Weights of a small GPT-style language model, trained from scratch on English Wikipedia.
Size: 11 layers, width 256, MLP 704 SwiGLU, vocabulary 8192, 12.3M parameters.
Architecture: rotary positions, normalized queries and keys.
Training: a variant of Muon for these matrices, 203M tokens.
MLP neurons of a small language model. Each row is named by its layer, matrix (gate and up: input weights) and neuron, and shows model dimensions 64-127. Each number is 128 + 24 x the weight over its row's rms, rounded and kept within 0 to 255. A neuron's up and down rows have the sign that makes its largest values positive.
After each neuron's rows, "fires after" lists the tokens most often just before its 100 highest values on Wikipedia text that the model never trained on.

L7.gate209 [105 174 145 121 140 137 138 117 113 125 126 149 128 131 129 132 139 141 120 128 217 109 142 150 159 144 126 122 115 112 140 135 103 110 112 154 140 130 121 111 101 143 142 103 143 141 102 132 148 112 149 120 101 114 124 174 123 114  93 153 147 140 168 125]
L7.up209 [133  93 126 134 105 135 152 133 136 142 141 111 111 180 128 124 144 172 137 141  66 120 126 105 175 161 111 101 132 121 130 130 110 116 149 124 115 167  83 118 133  91 117 141  85 109 134 133  94 131 143 172 159 140 162 166 120 117 153 185 167 152 100 135]
fires after: " |", ";", ":", " Sports", " about", " ft"

L8.gate600 [106 133 143 150 150  95 131 111 115 137  82 152 131 106 162 162  53 114 135 143 143 121 134 149 162 134 138 157 157 138 128 153 180 149 125 170 154  91 147 150  77 177 149  98 127 150 128  91 155 136  90 158 145 124 148 156 140 154 121 147 125 119 145 130]
L8.up600 [148 168 131 162 152  87 135 102 112 122  80  91  81 124 130 171  82 152 155 130 166 104 153 135 131 169 125 129 123 153 145 114 148  93 120 135 131 137 113 147 118 141 158 165 105 122 141 117 101 123 115 117  83 111 147 164 149 100 125 138 162 118 127 146]
fires after: ".", "=", " However", "\n\n", "ce"

L6.gate665 [118 155 114 150  98 110 141 125 121 130  88 153 153 112 145 108 128 105 120 114 134 116 132 124  74 128 119 127 138 113 121 118 141 141 174 151  89 149 138 132 149 122 157  80 131  99 125 124  86 129 156 114 189 143 102 156 108 161 174 152 170 154 111 166]
L6.up665 [120  72 117 115 165 130 115 120 111 135 123 131 134 125  90 162 158 137 123  96 146  98 144 147 108 149 116 111 129  98 113 110  84 127 107 112 182 158 165 107 154 135 177 140 154 122 132 138 136  89 138  90 154 157 164 115 118 124 140 141 121 140  87  90]
fires after: "|", "=", " (", " |", ":"

L6.gate371 [155 126 111 108 136 116 136 140 102  97 163 120 161 121  95 162 171  96 136 141 128 114 131 134 139 135 121  92 135 135 112 132 132  98 141 165 129 126 117 127 150 123 116 131 118 104 136 162 157  87 148 128 139 113 107 138 116 120 150  87 104 138  94 103]
L6.up371 [187 106  99 132 100 165 138 120 129 117 122  80 126 149 155 141 106 111 140 142 151 139  92 175 147 133 120 102 134 122  87 116 140 132 133 150 124 159 113 159  91 117 140  95 109 148 174 122 128 123 121 128 104 133 154 105 135 155 156  94 177 177 130 153]
fires after: " |", ".", "|", ")"

L6.gate460 [129 131 116 128 162 117 148 110 132 148 140  99 127 112 169  92 106 119  98 103 132  86 153 116 128 111 158  73 146 129 147 149 118 120 207 146 115  96 110  80 109 109 153 119  92 139 147 151 148 119 148 102 161  98 119 164 123 111 149 137 118 114 144  87]
L6.up460 [143  99 109  79 126 122  95  97 116 144 122 104 143 158 134 131 128 133 124 115 111 103 123 123 131 124 146 132  80 119 144 149 137 113 119 102  97 144 121 162 118 106 115 153 102 117 139 134 159 136 132 149 157 119 180 128  92 161 186 117 116 191 164 126]
fires after: ".", " |", "="

L8.gate233 [186 187 126 110 160 177 152 105 150 141 171 109 100 114 122 105 118 117 152 104 103 151 167 145 137 102 126 111 129 106 140  99  78 126  98  94 127 110  96 134 125 153 140 121 134 111 122 111 104 144 125 122 153 114  81  88 113 176 113  88 161 119 144  94]
L8.up233 [147 174 116 119 135 105 165 116 126 102 136 121 131  85 161 129 128  97 192 100 106  95  81 123 127 148 129 110  98 134 143  91 130 153 152 168  70 153  98 154 114  91 164 108 131 127 141 116 129 149 159  97  89 135 121 125 127 173 114 140 110 134 123 120]
fires after: "\n", " |", "n", " the"

L6.gate322 [121 140 100 159 122 125 124 125 111 105 160 154 157 118 155 171 128 116 172 162 110 122 152 128 185 165 136 132 137 155 145 153 181 126 113 116 141  72 140 145 146 118 139 125 148 187 101 105 121 116 127 147 193 167 115 128 107 142 103 145 106 111 138  87]
L6.up322 [143 102 120 142 141 102 118 126 129 121 109 110 131  98 106 174 127 147 118 126 130 130 169 131 112 120 116 156 151 155 124 105 149 198  72 136 106 123 128 123 107 124 130 115  70 118 102 111 131  77 145 115 146 114 134 132 140 182 159 128 182 105  85 129]
fires after: "\n\n", " Sho"

L6.gate58 [121 161 121 160 157 146 140  92 131 175 127 102 143  82 155 126 117 146 143 136 129 145  91 141 139 142 105 115 140 111 195 110 154 116  88 105  90 141  79  96 123 154 129 171 184 109 115 135 134 147 126 125  75 164 123 145 110 127 135 136 139 122 122 133]
L6.up58 [130 129 121  99 122 120 161 150 134 135  71 108 139 140  99 148 129 134 123  96 136 132 143  92 110 135 100 127 146 113 113 108 164 120  96 136 165 120  93 101 132 101 124 132 144  89  94  83 160 140 152 146 109 130 125 131 152 115  90 141 122  88  92 149]
fires after: ".", " St", " Su", " .", " A"

L6.gate557 [121 114 166 134 169 111  81 117 141  54  92 143 118 145 115  75 125 131 137 136 117 176 163 129  99 156  70 160 157 120 116 137 151 135 101 114 146 157 104  93 153 135 133 118 137 120 118 131 118  95 132 137 143  87 136 130 118 118 148 119 112 149 141  95]
L6.up557 [152 102 141 109  90 145 122  89 103 121 162 176 155  99 134 147 177 130  84 107 122 162 126  97 112 111 160 109 101  95 109 121 154 155 127 158 136 120 121 174  97 112 136 135 152 125 126  92 156 141  87 180 208 116 138 125 153 146 135 168  90  90 155 128]
fires after: " in", " the", " of", ",", " In"

L7.gate53 [107 140 167 142 147 141 128 126 118  94 158 102 104 142  94  88 143 129 168 111 130 114 150 143 139 165 129 148 119 132 147 109 135  91 146  76 106  94 107 132 166 137 153 181 198 126 130 135 122 122 116 144 110  81 106 100 150 128 129 132 107 145 158 116]
L7.up53 [117  88 173 197 152 141 176 116 131 113 134 132 108 117  95 144 158 118 128 140 119 104 131 163 125 110 155 133 115 168  72 131 133 162 125 134 163 121 123 126 114 110 126 130 134 107 129  86  89 140 137 155 166 103 191 158 152 143 145 139 128 156 150 106]
fires after: " in", " In", "In", " from", " to"